MLP neurons of a small language model. Each row is named by its layer, matrix (down: output weights) and neuron, and shows model dimensions 128-191. Each number is 200 + 20 x the weight over its row's rms, rounded and kept within 0 to 999.
After each neuron's rows, "raises" lists the tokens whose logits its output raises most directly, leaving later layers aside.

L5.down1090,199,219,169,167,196,184,223,199,200,184,181,145,184,157,236,203,203,187,175,188,181,211,202,208,234,185,218,199,206,193,163,207,198,208,191,177,211,180,208,170,218,192,194,193,176,191,194,198,185,221,177,232,193,206,215,180,204,183,223,211,198,172,176,187
raises: " them", " him", " it", " themselves", " its"

L5.down1649,211,196,173,210,213,197,193,199,175,205,198,181,176,182,186,166,161,247,183,178,195,204,186,188,181,176,174,191,180,193,212,183,181,195,189,167,186,216,218,192,224,170,198,228,204,224,165,209,199,191,159,197,180,202,210,259,199,208,182,236,220,171,169,247
raises: "x", "pt", "y", "t", "mit"

L5.down1361,248,208,174,187,214,202,205,199,208,224,203,176,221,233,200,193,188,269,215,191,175,173,184,210,231,183,201,198,206,204,177,180,230,216,197,209,226,210,243,188,208,192,195,233,215,202,190,211,211,193,172,192,197,199,187,183,228,223,199,179,216,211,213,205
raises: "age", "aged", "lu", " Sub", "lies"

L5.down1415,203,209,198,186,176,180,190,225,190,226,224,226,180,204,215,174,189,227,165,214,203,241,226,223,175,174,210,213,222,186,191,198,182,205,198,195,209,210,200,194,203,207,194,207,213,180,245,204,187,187,165,186,181,158,233,188,231,165,206,187,216,202,190,233
raises: "'", "’", "′", "lock", "v"

L5.down2430,217,227,218,209,185,207,224,175,180,180,179,143,233,205,194,222,184,186,225,182,207,215,192,204,224,194,201,181,195,194,219,221,176,182,181,212,210,168,165,225,217,185,197,209,167,227,189,210,176,221,185,191,168,228,212,194,169,211,188,182,186,195,200,209
raises: "ur", "ri", "ura", "rum", "ra"

L5.down123,209,190,225,172,216,184,209,248,197,198,217,188,236,243,224,197,216,208,201,192,188,213,211,215,194,231,215,205,182,177,217,197,213,217,241,216,190,183,232,175,201,223,231,191,178,217,217,179,214,173,180,209,221,229,179,186,168,241,204,174,181,221,216,206
raises: "0", "2.", "0)", "3.", "00"

L5.down1858,206,193,176,208,227,226,238,207,193,205,185,200,206,176,188,188,202,171,221,221,183,213,231,214,243,226,198,199,181,224,202,204,179,185,205,175,204,232,162,205,191,193,228,185,222,212,185,206,207,165,202,178,229,171,197,219,220,212,191,219,244,177,206,248
raises: " two", " one", " three", " four", " five"

L5.down2046,220,212,207,213,171,167,213,174,210,244,224,208,200,192,179,245,214,177,173,223,223,225,182,182,193,242,210,190,201,225,243,203,196,221,197,208,202,183,207,180,210,194,209,215,217,183,207,233,176,208,182,218,214,227,216,204,195,256,231,203,211,187,200,177
raises: " towns", " villages", " location", " site", "ments"

L5.down1648,200,178,213,212,178,215,203,166,225,221,199,246,173,164,196,203,198,215,219,210,198,185,212,203,173,196,195,206,226,142,200,208,201,222,195,206,222,223,217,205,184,186,259,216,220,205,194,153,220,216,242,196,235,230,190,197,199,206,228,193,198,186,194,222
raises: " represented", " followed", " accompanied", " led", " attended"

L5.down2269,205,225,184,234,195,206,203,212,202,212,208,206,199,195,186,159,176,191,174,188,194,175,188,224,204,228,205,205,210,217,189,202,212,192,179,204,208,191,192,169,197,201,171,223,188,225,226,198,192,200,217,209,237,229,165,203,221,223,177,200,207,204,185,205
raises: "te", " viewers", "ries", "ts", "ry"

L5.down1044,171,224,167,165,205,176,197,208,198,200,184,191,223,235,206,204,174,198,179,199,161,223,196,150,198,185,222,170,222,179,165,180,207,193,210,225,196,182,177,226,228,212,167,203,193,239,204,201,192,220,164,198,190,216,215,170,221,223,202,237,215,196,186,166
raises: "ants", "ity", "ory", "ive", "y"

L5.down2281,228,162,224,180,191,164,186,181,224,156,167,211,213,198,201,191,196,231,195,150,187,222,205,207,205,177,194,226,198,206,183,196,212,204,206,196,208,192,225,184,199,164,190,214,180,193,198,184,208,198,200,208,209,198,180,196,178,205,225,220,207,184,195,201
raises: " period", "time", " time", " date", " year"

L5.down1891,188,195,188,190,193,203,191,207,175,181,208,202,198,214,200,206,225,221,202,209,191,209,165,193,180,239,229,192,189,207,215,216,224,196,221,227,213,239,212,223,189,199,214,228,194,169,189,175,157,176,211,190,174,214,175,187,167,196,215,183,193,216,197,198
raises: " whom", " leader", " founder", " CEO", " actor"

L5.down2544,209,193,161,190,220,198,180,207,170,225,200,210,214,204,239,176,227,166,178,213,174,238,208,202,151,227,208,191,211,223,205,217,183,213,198,174,188,182,197,220,213,237,199,202,201,196,199,177,221,213,181,203,227,214,192,178,213,206,185,197,182,164,195,203
raises: "n", "us", "ned", "nan", "rd"

L5.down1141,241,202,189,206,189,213,180,193,231,216,200,234,200,239,217,196,196,191,196,241,182,193,181,214,245,180,241,201,231,243,167,209,174,184,209,175,197,169,187,196,215,177,209,220,196,186,189,224,199,214,194,227,184,195,188,241,193,205,206,207,213,197,178,194
raises: " same", "stra", "zz", "pet", "race"

L5.down1386,210,228,208,250,194,203,208,199,212,230,205,212,218,192,217,233,197,199,221,201,213,194,242,218,210,189,217,233,210,183,181,223,193,157,185,227,203,189,210,187,164,198,202,208,190,186,206,223,193,212,194,243,163,187,208,205,191,182,225,213,227,183,177,235
raises: "its", "it", "if", " Still", "iv"

L5.down2123,207,191,203,225,204,178,199,229,191,195,226,213,240,253,174,209,219,187,224,212,201,238,218,192,196,208,193,201,186,208,186,193,212,203,192,182,189,181,174,200,185,251,188,222,206,186,226,184,203,200,213,218,199,218,198,189,198,183,210,184,169,211,183,183
raises: "0", "2.", "ive", "0.00", "f"